config.toml
intermediate_size = 1728
norm_eps = 1e-06
qk_norm = false
learning_rate = 0.000351
MLP neurons of a small language model. Each row is named by its layer, matrix (gate and up: input weights; down: output weights) and neuron, and shows model dimensions 336-591. Each number is 128 + 32 x the weight over its row's rms, rounded and kept within 0 to 255. Numbers have three digits each. A neuron's up and down rows have the sign that makes its largest values positive.
After each neuron's rows, "raises" lists the tokens whose logits its output raises most directly, leaving later layers aside.

L3.gate1400:166123142124155108144133085167124101148118157127144146137125156146149141097127141157093134157191143188124125116136110091152147179151122132180174110121129120107113082110134084121126093174062156100167113129118105142102163117185122138166166087161115125086140133095092161135164137120162093102110140144129121177121104140212058169139134087153137166133128088113129171146134119118163125123165152145143130118114121133140121108081148117124144124112092151120095158107111112176055191120173192143123138064119170115110130105100196130099186150144088090153157107093079092169127147122081129140102175157115179159115164109117140140098120144109130161155157114091114106103133126170088105015129128114110122208091159113105128141152196115184093123117153087146130083158111118140128161125087109
L3.up1400:118107134148141080052141111174092147192137125120112132099072160134184119147150133094130132115124094077145130144095134175126135154097115075121104170125106133157094146206099118122086123072142078125126129143106109113185127118093098181110080161113125163125128073165118207136157182145141104203083152125118117153183184076076115158146114073142130119078151118111125127114098150129064093129074086094135054195156047147154159110156123173121093159076134171130148163140165106100108103169080098151082115134092165134126155104110154116127156145115150141148066143201099127183163119146123162123195139155122082114143141137188160177094133111149103134146132134146155057082203126141127152183115125132146062135148099151120159128078123131107121108156087150138134145151104124176097095216085139
L3.down1400:158114102131082111194121110119138095135080157171125163139172071158111121115079151137126143139180150179110109112157090097076126125146167184165178093112129135143176124106176150202192146188077170086151122117107151112086165113162163116123175124146103151065143157086140134119132080136168136071144141128137095163120109122179104087140146155118122149157100109123119121124113119089189144137169127168134169034097188125105155137116147077149109083191126104093098136120081152154132160105175165122118143131150105125134125127131123129127145107139129036085152115111146105106079168124084118109088151115093144126109086140081113151111156136098133133111111125100160160131072146163125074076134102137138167123063159105135131133173114119125120126104142087124082154124139113077178200113125145
raises: "on ", "upon ", "on", "On ", "around "

L4.gate375:100104174108093206106076098090112137147159147134100105182102118151155141125123146115105125133150163122132173086113141122072118191098195172160173112095148173045115146140129133139161124110106152117075156200126108110116159121117111164184051114137054166093120099110173087105091042117134117146163162165122116112132118154140130113125039157166096152131096134127090148155098110098170080155188115137120140167152091109218172000111150093131096143165125115136116129091133158125105112152131081180088100096132170132100132118135101139140136137121104170122089068116095096139164090125120138134103138169105196121146104111081112118138113100180111108036097061098138159108142063120156156188185142127152146132056132108092153111129106122184155121160166164106198127115169141089121162093115154
L4.up375:103134161120138147114124105105139132117129191130133117217122103147153126152122115077115141131111171128146128105094142124110169158113217164130143105113131167015136167149147108112133112119125100166132091136155139103157145115111115132151104174151092134039114178070151116095157082143124168151151163153114111139068199145088133148141072129152087141096143130130117135184084120108157124139185141145094169150075122099165145065141139140130103141132109133113081160043144219125093139142078115147061103079125112144072168099142126164160169107075141191131179096154111103159132087114150165146134120166081203110162116148076130097132089117142113132090139111137107138121174114100094170167200138103169148160059121080145140113165088084163126104142150141088202146091108208124123142174128141
L4.down375:140107118153129088156102180145116125134123085145158119083131129134099136140140135138150126153149108122109098135159128129144095082126066082095135161098157103174145112101115151146097119122141146131160139145113111145126122117156191128096184112102147126194098093190074158191108199138134117105112094119138137101171102068132152116118146111071176097150094158140153165111176155136081120127046110112177120072176132176090103131135126101125160114117139143149164099193109076143165141107187164112193169165083145094174076148113137084099103137159101064135083131106133148102142171127118083137121121088203081155120160116180126143092139137113155145194126135158128114157094098186173083087072116128090101112185099147130110169121165134110154145103102090137034115162164055142117106088107093
raises: "K ", "D ", "L ", "F ", "Q "

L4.gate348:159121125111134134115158150187143128121064123113142137110130109115123168108122118121150127123110140142194174104144088132073174169112147108104069196135131154138176121104122107150102111082135139137100159122100099159137181132122106140111137097137128132149109138107113170115139142195090149114143149176159194162124115158160120140175096065102091158101163148175107127139118108100109147093153123188057134115138199139067089113157167182118131147126145206196063148050129108089149111130145123121064090127097134136117126137126119119133182071107038172153126091175129138143087068075173113136129140118153095126090175088185097126094160116099088120095134072174135098096145132096036080160087171132163092118161072131121103134161136132112139126095147158138091119130105149084096148132168128
L4.up348:182173163144145103141181227160124113078103196124139114056135150026180108176149137131176103189142110112119106097119132155109149169054117144113119100083161147133130019086167168142085107085182122144173138180145092134138123153117089208107099130117118116138130085118152076109087103130100123148123125112143125113143089179142064128151094143200116128115110113124163130115147110075118124130077142074116124139104199141132187098108149141121123222130081119156115150113133102197136177181137167123177115066131151160116150121143138088132093142067102155155149156106115117153067087100106111071067144143079118135155201110153167157104115130110109167154180102189069189125119138097139118125080143120231146154142149145154104133190104166159115154147126077122168167137112153107142102156099139
L4.down348:089121095123120091141123133179107147188103127195121119162086066157074153153059094151115103153125173155117077138135100123124122183142115130189131139140155121142118097129092109152155142188078130170178126060131193171169134135106044112168135135115061162099109144149132217118143153123146160113141133147152107106123148137117107146118198098165126139122145112133072128112156117083098109093155133122125145115143144130090074141125114092148133137105142119139115104088128108102130120108145164122125109138180111098185135126106155147170140119098119125142108126177108161151092118115090198123139119113140151095072105145123121137152054113136146144114100111081169069115149160136059173120122142101083139107122167205141167132120145173131184175077141146106053154149130136142123136120145110
raises: "ated ", "ation", "als ", "ations", "ations "

L4.gate1617:186108107140139100129119112127185124123154132075107192109126123129133115114099123113147160083151133121089163141123152137120119184161118111108129092133115160091129074148112116126145126119141048132109133116151144140137108135151151093144150179113103136123150165160147150123160114130117123117138132100142102112090114138099119152105100071166117124022177159084184073196121107127150122130117160161092103162135164109103159144097166116140113054140170189098093159067160167125164073162071123123134150144123085115113132147097166133154191097122167144148213135113139040109128132116083134154145115106125125126143196139093101162115088157071157184129126137143103121157111178130040167141138106151152163099125117094149151140137114131097142108117127132141171192117146145137111052122050139
L4.up1617:154088110119170161110150136088113122127127157110121140125150111114092090071156131162115128114161115195097165160137112104118106180168107136142183095106128140117062083101100145132170133138092144087106156157135151143105108126150070153146142129126142164175149156139137119129125149181105120093144130081162167120116116142136184136130141138141096126062153129108189157198141134126133169157114174159132114129155128153116111159121156093076130095092159149153146104141091094126163100129124100083165120162116117060122063137113115094129190129059120081107150124113139137165110159151040106180147164103171077084121153092101091195091137088076177099157095131061100067148090093140138146091084159195091138130135165148150121212101125144125178105099104149175170140133149083127076111116137157
L4.down1617:111158156077050092105088107131183093125130077084146095070092128081147146163134133124120121082110160088109079143143149141153100161113103124101147155120102131100157076057168144169098113124176152123134104136105093152159099130082164032116121097137117128105203121128166164131092127116148124189090108168124144144137115153144123132157095086130168175115160117116121138122133104113135148204109058059150196142129116136172153117109082182085100122189150088110148121117133158051133097082143167150119164131156114151162127148107157128000140144142133126147071117111095114052153127113125072091155116093138164090162121133153154099079129130157143135109143140150168079140139157161121135030111099094150126125107123133080145129103156148119098233135130143183156082114153102134153131126097114
raises: "000 ", "8", "3", "5", "9"

L4.gate829:134153087073170134092099103151111140099154145136113082121080107123129129124158147100195165178120175105177115098119140096155158172129148096137133134071108149114144107207134126090100171129114134116131107166112057107138134129116099158148123151115158104168151131116145117110110125127137084166085092100184131206137170117120145099149118051116121071110190114138102089129119169130108171132128118071070110157121081153093149134137138186097097152148080228176144125098106161177115171129155180134145121070126132170098135139140128149133147122125090124080105126139138062170109119125096162125105134161158154134167167101191137183139064147111190153141123079135160084081152138108081141114106183075208117166116127164121197144121177124162089171141106085074146053155093148141140073149067099
L4.up829:135172101133093041147130075119110164200133158120195129178233136128173130109110131077156113103071111095203118152122122157140141165172145124122140116161100182094102138147166124102172144152135146114167075089120059166158109177117100139110109200145179124139114106110100101191134110136171142155127111174121134151174185147161110135175138069129108111110116149150102065120101145100116112170113139155138171150137086092099126115114123180093099138137108128148128124074129122181142120145169124111112112079078148129121164123130195144118139088113136159136137110068152107149150159134076148112140172159114150135159176105096141166097146159064151148117111127170132146130150132127093158089115181109132138117144150107106056168090141068145113149133163137156176151153152175126097182133133138
L4.down829:098147109062154105170172177207114118162122064105160162133105094127151202127136204149103118185141187125101169094137069091092150197092105165154136098143128204087167103113157123146120127129125175134067144103130228137106151195116120180148128150093129139164072111112139173139173121162127108116118141089175153115142089191069086074091111080128171109115133105163097113152085152089170187126130168083103135093146135160119138141201119117102081111103203129095118112150100147169128173133133144128096150048125161105106090156153105133131136140111110102093093117156121111159136139139195104111103139131144154124112097176157122111106094111164130136130143112101205127123116103092200163134111128074116086092122132166099213151160160058111070115050139080142106106110100113141165074099117115
raises: "al", "al ", "als", "alism", "als "

L4.gate1378:111119105119116100149133102154118091129144156114121079118118166124156135096141146114123177188114088133069149100144161186112130124141173154170076084130143191117151168146157141126067199166137190082095109141160098066156135187143182103109137145078091111155192134146125123155068131119177133127162103194114148149107120162167117165180157113155104148052073090120148152112115171063097112151155133128117152127157109117106103116150151072142132185119181082140148112049156109106088128100111152193100134032135139157073066077170120086131112124132115142129152189194093135075168138140166085129105079119172147149124092143119123128097099093116104064102092135101106060119132129085114158100122115136109105108065168146060187155127115138136162134156116112130199145070130117145160184175120141
L4.up1378:132176125146129179080163166075144187078079119138050136159094102180106177079116135110158105123136167112149164097119158112117096106072090144153119089131155159139155162093148109153150117101164122093122175088115151149135059086078106121163102078075122171128100140121165173158093102158091149186146113115175139034130144093070136072141162154118151126188068132151198170139136085123097134140130177124136130122084146113126155096194133189173075066127183108066151162200153158143074204066095141163132159138146182141040106146112117140139134118145060147170132129142089158169120123134214118100151112155116113144163122128065110057097135136169086110143129126163119144170088130133135122112121135094174143062065146124221144135179080144133102161128105125132144118181082161150185088052142101
L4.down1378:126078134110097083159066093169128099132177119123213117122139130089105084191147119163097108133158114150105107126131089168166128131143128077063160162120138102145113119176133130090092141149080110162155071183185085089135164136173153097080127147185144104088142106145098084109151156094158100131101092169058157233140145188173117130138072109149082112106146138084096025124158193115126100067108073135102106105172099127121120148076086069073169139100091155171128071059127144132182096180158126126123103076115068105207137085121134134119144120131147134100110136098139108101105151113024156201114140114133121137103140125146200191185114144163179134090142145119114122078177137156119155153161145151089138205146124146051130124122126134141154128106169086167114145079175111067109115206118129
raises: "and ", "or ", "und ", "etc", "view "

L4.gate92:207123115157112086126147118169179150152125107187119154080085029125097076109161120072150076139224112074137118151112095143137193179166099136124124124104140099155158071223151141093103158149182145114149051091129135146153146191166110108157140109152098155134169084150112119148116068159181119110117153152193134147102156148149093167111111097144119108161113092116116090118104153113168153116125166077092136126134158133177112145090146122114107092117124121142134145099154147112151095118176112119100129095176135170123175148119107106188108142105109137137096170095111125151067135147127148135142183104119146099085091129159121145126128079119140128122132117179110088103120144104109090095133131152208135175102153128154121140158081166135090088166139117087144123142124146087104138061112143
L4.up92:127118086152090085162122115143117142177097073167158152140083111148130109139114178117118192039140073153122074146097158190161152150148139132138104091119162097149147136171135071108168130177160094055088132130169113102123139104164175076153124117142138122131141109084128132106113102117115163125167135155159132102155166126115112109162129092137110116184112126134127118151111117168142088148116107135163169108238133120177130144067167133121056053117170130145163131145159102110155139156087094142130161086078214178079096105129071120077112100101059126111127096062131178072133142134137133096088079150155154120167072189157112122090134111144117161108119125141091138084163110144120100138184124103137108111177177146102063105129146096129165132129128113135184173145096133123095154126115146
L4.down92:136145160121110101079100126152091119133102137092157135112192125141139100173117070105099146113145071140148133112143119138145130193053088133115129180066143142049171124075113204134166152163073142086127118158138128109098140207078105134096129151128128167084120100062143165136110068132111119122145146090108117111134093113148156081082135120099099153077098134164149100153159147163132119145160154197103108117062149142146113161185134108105061181114146124095163139165115106182117135136134177158176128120115120123171146161134133155124090115086167106106186127172060099135135098149098130144115151090142154141149137081125114090160083098087122164183152099123185127147146061170172075178080126116154107165098076136132149114121099138090096167148120110088159115158175127110126142160122100
raises: "on", "onic ", "ons ", "ons", "on "

L3.gate191:126143121132118089111112113116198108132213125044087186122073132104122148100101115116165161042152156117105134139103141155165165115188168100111116135150092142141135062163109091127126163150148062154121167067146122172087093113118127104096112154129136110130138165113158141118138122114114101152166076149192130127085157159106140172107160109209120078050122120107171091168122107105097120101136132160148115156166100159091146167090143113098104135178102187092152139089135111155186109119109088155073161120152082135137083139115104160118172113115197133135166073135147139072169158067107127153093110130071124130169112171141124150104114094124161158060112151132120116153127183191057132107107147159117174128101104110123140094122104165068109121113083170109160196127145142127064137143162151
L3.up191:105077065107152117162149175128107126189148170173139128148156040088097083079116124161103166106162191136120147131128104161178135219129115169160176092132116124097072104140103089103158104128124151115139091135062107097086119147155097130096171096142149140210108124100108129071159121151195084099151152145138150160153155114210153150149111136122126132045135138143088154183159155090091136123116092125098142093147100084172127105138148156150152118138079187114100097154104122167127088143115184117142177131097130113077114130156191133048158089149089148090142125126135077147133139066047118145146126113131120102127143125137088106123132074138111158127149139129118131145141171151157119111128144140104132178144141147150093151149180086144152104104131135138096134158137114150087127143084106
L3.down191:160169179105115120113112074099185118094166129096111094104129134122144155174109166088165105118077134131117120102119127157102144134127090087118131103128072181155167115141184145120107107165163125127083153123164153192135107143155144072074133141137102098127137129109114122136187084152069169129122032146169095092149091199093148121163130123127124100106107143139114104124114071097105068154115096148143185113119133139158102131102145146103114131183153156147095134135126189085110139098133111138040148220173078136111115168147176195136135159158158153206082140191183078118191107114126048107098125083126147135129159101133106124140163148130114146120125104163144122152105126158145148070084121089156175163160107087115157104185134134103103095159173129163054126158168107118113130085112094
raises: "0", "0 ", "05", "08", "8"

L2.gate832:094101116060115113136137110167126099143156131072149076177142124113116140094107178127095111195116102173008129207181129208087181133159101211105074148120053144126112139136112107145077180154093130117100140121115144132198141137114156112121136186171144140082140109154075102101160159110189133149127086132132145090193150140155106125232120096167135114153175114128107142118140192118140122151149075134150105152121165118128132100069150147119063140114109038113120109068177146165123102064148121146132121077164153150167152099167118086125133159093122117127113204109151163106143131110090105184112075146050131171116123144157142108135113130192129111137117116118141082123143106108115170041081084110110117103172145115125117159180146110144129171147121087167191108121107114148116109164119118
L2.up832:064196160127147128112140166093121095158099140138119132116140110150150130176046145102121109124131156130123079082133122114123084109157109156134110161150168153139103096180132128183159097106117089112088172134084181094099131116106100107139130101142148146132103136111117136167137133066138117142095122163068093070110183090094164087131140176125078137157089173102129128085143134121124142149115118138152168119105134231121118138151081139123078118095123122041123158151143124174122119160087118122183165166123170152089147102120176130157160143100103113133113129073107127119148021079169186112056169165052108085143097115112104092157154166161107143136139104163109129135087135155110165158136149126106162088102154113153119140124210137137130130113181118115164133132133136143164047052128088
L2.down832:195076159101103161109132129105170177134138138074134111185140170108068091072139114151123159117139117176098151126153148140097143117112128119117124113116084119136091139086125113052088138135122166180120052126122085122147112156139148095119103200155147118126124080128103086088119138152098133099135136100170177207166106154171099112174125084135167133103176095126117090118115145139112104146140129119123061127108148066118123127094124166168169138161138136213118077105165159121112146103138132159115129058118095154138124192127114111095102125122149065108139156177147170141118149132103042167160105089124146158106107158169143132122080090113137113133121121136124094145158177109140090051107125106163059155156113158091129145145069083135107132142082139125127132148147125109091201221135141
raises: "and ", "whom ", "etc", "who ", "which "

L3.gate1602:147145097110116152108125124130201210163122106150128130094111182145143112093116151130045171121103114109091167135122190135074108142055133136097165134203098086136127115097070130133149135104147118131149132164118083110115083160148152119142144170161095166086159181111059142105103118127163133102097139139127168206180102080135179112144159101125110196151105104070184099140109112151123126140182101119096110132109095042136113133141127113127107144127124150186093167095144150138177138089141129166108078094122127129098116083159103098182114136109102155111187108185097120086155133171170123108145128096135070157126147115118151133144092146110117177095124083139109079110168160130083127127142098065122180143145123093082127114145154138122114104140158122111118160128131155100162110130056136
L3.up1602:177130141116098111039119129140148182134149148164117175141099153132176109100176092117132090120145132085074147124097140139126085094152101165118095094159067107126113109197131130125080214106167125151139094101167114128120158134060130184125140149150157128128146185119093122092105169118071121118146144094155159124164143117139197148099214160132121143172116090107179108129113147151131137171071090146144207090106133145082104123138153158159120111148148088118037113120120149051131104139163088085135106155179155113157107170175045144158126106116138108155031138178081108134103137113137102063161117136097120133179123130083097110119124202128168145125137125092182177117190123095127151160110100079158194120125143100173098092130126103086090094112133082127148125109106150125152159129102096
L3.down1602:103127057151071164242099067117146089184140113135122130166154113192131147143090079138159181140124177128109112132217105089079139139125157168146147185083111138097168171102138133101154112139086163131141115176203062219141132122161161136115067149131135133144201124114146053184103137117158116117126127128167117125085130150149109121130090092119146131115135110141074198142154174085161073132127179137156092167126151099137114073138102100072077135191168098109136106131183149115114120129131133165113117125127154132092135068050153095105114149078115108155183131147101127107082136133128097177117105136096208109101089135096203133198127147119130136155106085138179102088118060110107131143135152135122091179107069129154108153099080106117176120137129127106178084104140092093145132141136099
raises: "himself ", "himself", "his ", "themselves ", "him "

L2.gate1055:089165216158076109108113108133122182094133188132147115117076170160124069137098135167087149140113107120122112105161143095082134113125158105132075138144157148086121147178104157163154150151124130089087176151127118170133143163082122111149054176089136125046169099136102103154116097122142131128146117121106106101096107127119140108135178144139135090156061114128159126077137110099140147082118129205121150128106164189080134049142112076092094121106172088125160106121130079121100151136141007109137105137088211096122093080096092106174162127179124164171117138124149135123074112148129153095142121226177179156115121038095097080098128084103084107133114135094086217102166121084162149135108100152160164052066159105091097127089113168150114156179135162138170133063145127128112121178159134
L2.up1055:113186140153087152184114147157153171117139124179164141124121130142157102148170104123118114129102120109130083131105150101078137105161188111126086146115164138142117160149109156143101136124131086156121152145118121083097151116049147210144051161109104100000233130130132119114160093112157165105141129121134075116073098118068139125081179098137139053139068107158188070128160132146160139131139155170112104114040151152099121121188137129148102084077109094070133106161097087124159198128108100103164111157120125127122147143119105175102117148122098158135135103112112137164115125121151173103104102155174134139139107115085131110092156150118120111163171115107134164101170118119104128207151136178083130084046139117162181145147121113143103101131100133185176166120123130118115126161128144
L2.down1055:120110122098186129101128126092105089145141158097087110163170142107128148152116150151125151133180129163122187140127116179157117139081108133129156109144091101119133119074139084112124137146128146087144092133133106154173083113191125035096196107151164159249047124151106137139107122128095096158094132128123174161176181146169118137153073169127107183117183156096066196135098130092114098138115131073132138141191113107113128148058111147120164168168123150172123145095150179126079070151133166163105139102189125134154124107142153050152138109135147062087104165151128129112157131106109078151142133110074100125132143176188136154176106139168103160128125156160131082158092109159143106028125098092212113172193099156100099128147121132125158180144135135092069103140128097113164130101110106
raises: "–", "9 ", "8 ", "7 ", "6 "

L3.gate1316:088127150124066122107065139107110121097181169103109106136115106127163123095146131120080190183209111146064129139194130116095170081131163180122147039090103134090084190139102116148099119166069208119164101192117084122179169166109132112165096194157112099155197121147152096127079134114139119089190112121096176112120156141146151119155135096132107144106134103115137166200109132091145108107130101107127205149157112132128132056137155091145142137150101097149095109071132138133095103092111075131115095161153170114109097095168121109158124142138133104113145127109117102134124115107121100146100143161118152155116127178146178173137141096099135137094103129085096109113157072111086165103079135109159152135076131188098133133149083164193178150167107130138197111121121086113127129101097172
L3.up1316:143112183092137078151122138128094148134114075109063149141098099132124151131134157122131152162156177167159122124051105171089110155152087096151101149072195156171144083114116097230121077144144141148154177109128130057048109076051131119066088082154136099111107135106113097158107145109113164140134128097157120109125116129097142122141112170141101122137169123140115147085121097156118128119167188128135158060098089167060143121132145143096189105111097144168134115175109146114136136136088139188131129128152135135124108106127123090129157140118120103155143149085065121151134103131092123048177157128123158096144124126101090088111095156147136183104135133145181153146096130134109163138100147155076112124092097153101166190165130080090097128140152145084137123146100128125131093127076092
L3.down1316:132147092181104145094111137148179102125155160152209084125144190115134109132094077131117110087088111111109131120198149097145152105119153152124149103170047119098099159142160186049136169122122123140078090160146121221214146161181096136171143180091110139147166142165119149117139127165147100127154123148099143158144119086177119110098080087129131131108086170126132123141134132063113143125095070168119100167140152086213111128137104081148068147132173087102111144099141111119102093157160137055105149128106144111095144141117128201094099127152146176128134144169164110090144162123180153190118088172125079158111155100152130184138131085116123100167116153094052105098175159129140082108157108114178146106163151117139087059070135174181155165129110105148147134130148110134128147153181182
raises: "and ", "& ", "or ", "etc", "sion"

L4.gate500:105150138133098169161075102167138177202110112184119134119121165061094117139094167199105087093106167221099100136086159087106093185152104185128126156055150146139156085118111183095155130074117103135140142170076140204128107101086163145139101076124138163127131135097084092070146124121120107128116101061127089130154114163124159094069127175130136104185174124089124112178146099167158124138125161111056083124128103131108128095194108160151060056076105106094141173173092126162151156122111150130129101134130106153137137193055116148117065176132169123155120107110100132122107113148132131122112124091138129164131135168141135100151170143172152135150140129105088165145120108147117067152214090160120123145100106098164139143073078173084104139128108143167110142113130131099171146028153125
L4.up500:139132083134083147139157112143185178157070113159111132093099139116094115161114125150136110092095145153150060072121137039143120135110091187160077175112114137129140145094112150148175144078128049131142135161126153146121092120141169144136119108116157122086146121061048105111191128116086086147098124074158119113124130118119135059081124104118118072117112119154164072168114138191112163079123125075055096100128098183087150127158084174147064051120078138102145166168118109125197114114132096123165129165103096135129146106022157151149132135100133157113094101119120103126129104146098137131107180042117123136134169080124153131164146175152149128128139121165154167134131143184094095120163095140120172093111105141188152141124058171065114146108103152156097148111129126177133128065151095
L4.down500:118100187100170086122119118110066056103170117097137113153152107162160105086097137121106176140167082099105165138145108197115160125138145055179166109154147123098167144128177105117146147176167187144115139086160078107092153138142086162115181144143114147168106163195192157155100133114138161099159147154112108126131148117134137178185111109146106194116088149122094190100101130078113123151116104187237122138143134137157108125125197105123195247126153146137120108129134173122040154122120141116116108098133205113107094140213106130151146109145102069141157169149142156150130118081126091131143120190140146079130123147101068145077129120125120117077100142142118110129152065100197166131066156099126111135170138131074137149131173100188130137088154108064140076176131114099090113198126134
raises: "(", "II ", "& ", "of ", "and "

L2.gate1527:224134137131163114189130099170180181200145060138113126111091130108147182190112109131132096094157224093129111097114172131168112140079122202119146137063161135134163149122136127134100061104140078129153116096172146100124134154119162134098117104151142158114075164151142162127166131069112133063136130069141056125118206093113148080109128118132130138149131127099084102119106112205121126138183122068138122098122123120140169118163112171185070097090058175063118203166124127039156114099139124185093131124119150119128142163114169137084094152135123142095156132132128114143112142153147147147080152097137136094119175112157092120142094110174148161136179107131182170161138121176134126170172113147153114134116070104144159096166139100089145079114164132138115118102125144133141141107119083
L2.up1527:174125171169147167161103020159183130178125057148089111133071118102128162165141087158181134102147167083146144082095130080185065167067125174115159139074158073169127123082157157143091064106160132139165162129165188103110127145121154120073079071161125131109107145157167135135170092091072145114157138097092104158122180141086145064096152201133162147152100100117060097103144097139149129089146127065109143104134126111134193119222099129167130073143105183091159163164099139061118152144154135161120101136088106170101097167084170174115087140118171105137117083127072134116172116124151140167118147083131126128139128125222136108119120147142131089110232161110178155151089082152100096172170134109134143124124069115159130123105150073149152073125175162131103089135124105168144147099103127
L2.down1527:077154096107116123115143116142087121083141143112137116132167094152129054071127123141133218141122052200132164145143097155065155135161130117140116053176082090177053095152102116089124153174133183138095152151113108151168095115145141182132136101150111143150124095114132101159105126134132133170129123159116224172142098143136125169169144180113149126113108161149130148163135166050139150126107118172135157167153147099129095167099175063079153181151180091134139088120134140186086176090148162099148128141151101122137088100162095108146182093116129000162101062111130141144125113096122099076122127139104149167101147153108140128125107153107131155111119148170089142093123055130120126102145156103150113097119184173088075127138162169158124145126149125135121126142125098122128170149138109
raises: "(", "/ ", "; ", "or ", "& "

L3.gate286:137176069152076089113107110196129139128157130113152094137144118164148111145104107144079111158188114197101165187130114132151189142120156036107114160133127117150100143158111123087070160134115134118150102114161103172124134103101114155188112137177125179077162106153154176081145122136179129124075080112047154120116136087097172239104182067141089163045158084155152134105108082116126105192134134182129067144120117145134102141201152156155111090140151121161064132128112109076125118104135130145122167119122129147153118109163123111102130126160137126123165129161126133165156137091171088149152146101135177125109163164127125135138130097121131164175143119102104138126188112092147162102104080186091074186117154102067128124110118186173116155118062166175116128104131091186142170102154112
L3.up286:140077130144114096089137148098139141151121111103133085113131083125077094117085134082087136144120192087133116116093144173221190162114151139114175189133113054088167170148118125183096074149183116163155160181160100137073051136132156090128131117129134109117105084174078151188097134149143066123155138117150121136105157101141116130121121102106147125111113142119136122146153076123061114097116101134091156167155040172147174126151109125131146172164080157127173136194135098103155134153169163138137106129088145158106166090097122129094120099223063129084065079115060088122116103160160099088137172066141166090183126101168141146153099152057155139129147141190166120126113161152101093120104134116134156126134107123070137127118136116133097105100127099127070118159165134161092069112084130
L3.down286:130120108148121120190118098140151114123121126133135139098122129117164141125115145192142139192166070179099176228191111114099136113148141081138126090128167145181136136121100102169118136131094169117140097116122160127128182125113129152175138156185080157112127148182255177102178104127135138104099051140073110126121149104084124179140181141120113104117136120150111135102109113115172121166121101134108081155129194115136161104124161107115093109162126113094091123093119151162124101130169133114123150140145101121194115113128120111126128170134114091136187149131162127142126158093099102160127117147125151117111109118102144175111111166107138090161109128069112099167174104141157130114123066123068070186147192116162134117125139125144129127048140157143168162124119098112139151171136208
raises: "and ", "& ", "which ", "from ", "("

L3.gate1560:126115075105145147143158088128167097123118155177110120153106144108137138083114131141062151166150099152151134131092103147122145124130133112125092115155098165167161111110146163123065149133181197102127090106095080134151166158149122109146079151151111152080113115190114109098107145155172147185151125114035130156140205132125074111171170106166097086129096100084155143141174130127113111115143144190112093162048118128138104103135119048101117152113110177197131097141112114090135150118114128108133176108075169141122133048097143098127146079140078126088121083103083165173119193118095158086160130111062139103114121093170168167108106137151129177197116139117156126060121143145113130126095140125121178163140145097112144113132093077132092140159113122123109132110144126168128086106100128
L3.up1560:158077097090088077073145080098143126143207140157079127136048138110139159164124151147203191160108121151125143146128042110127121047122107129163126137100103161153139174141140122107104146152112167104105088116175151150114144152121133104149093183175081152135108127162108085114087132213117166160152083168110090037171151139119100124165135138163081095186162150100109125136139102110114145119120117198125127110084106147169160106131133091107108157117155137126109021132097121135120140124090069136129164138112126121182127085137085139145140106130094112115094137089117164127080169132060154118181124159106114165144045069089167130103119113152139139199069100122200184108148171178108167140081116060165161141135130154067133104055108101098110159122126088123119080111147125126111125137140077
L3.down1560:147167134171131082111131121109045130130123135106139118156127057116142087125166155119136124132117159128129132134164121181152117096105118111152115111123129139090126155118178074173132133121150102079119184121192123151169086177179116142096128092105130157165159111137134130111116156135106112147132147165193178108099085206143124123096118156128112212090126125158110128092071071064148136157081165149118141105112118098119151118070089164122157107144114090129153138156166125142105169124120116193067073159162105109112128111106122138127134107112167092132119195123158155128141120143101048110129116124218154170132113105160044147104138141104129123127105128093106078193122177136163126084104168180150086112114154144153128135099103157178145142103122165079173123197118129088133152161135084
raises: "(", ".", "- ", ";", "of "

L2.gate1234:125165170103091221096074146137074103116139107136189072110219199154141112195104135136132142120101128068126148080124172120108147088124114107069201111116113119134120180112110126149148170080100105076111186156081115115138195105089181157160092180186143113122102113144122119149101041096132166148148130102138132133154157070177180130130135147124150143144121083095173102110151135118189072129138144075076127124121088111141110093141140106111133149140089109095125161112161154150145168157139083129034117129164113110113115115117144118131112071165144113142108117145161154104164080063227118141090097150124091145091127110094178162143143115170092126149176127095146125114156108127130080128136104172128130125138107157149142096118098155108099161128121097115120110051113138074116180115103136
L2.up1234:099145149141105185132095122178144127157109048121137093097153216110067152192119107134116109106097143065159095091130168140129185129057124101053095114111120122110148138118097166126134136061106103128144134115100138061182184072091164154154100119199109145090106119120141122142135072060134138180131124123108108105178114129154153092114136147113120155111134110149123139173162187141166053226181158071046116161088148122090108131111129115123104143162070147046117191135119137151148123143137129080096117109195111178190134111139115131117083089070129162127122092139143120143131132076182123151174109143115123159120139141127173173103058133121079168162170070145153153117129118103083113159146096154137118124135097132171097123131121138126071167121119129137130166102100156106118139122088129
L2.down1234:136134083104164077118153134081123160126151171150132172142083064136148092085124153130125158147142115180116147174113081096133093148173128136197132132118139133123111133134155080123139089137162141144125121131160132160120070198162103111124165122110139117156190107158123147116140185136136131107115121139133137142097102152099107178131155115086135121105129138127174108116144097142092180054104090178206104065166092168104138167139126126138165073065191098188154062147103140124121156111121136163173124127069184076099093132151188091126152163166149000130112161077118134146116169150137142123092134085132133091133110108132032108140168140129159090105119159115110137150117066161195143102128145091125160103141159134116141141152151108134214097145124118097100074148174056158138124111154121
raises: "R ", "L ", "H ", "Q ", "T "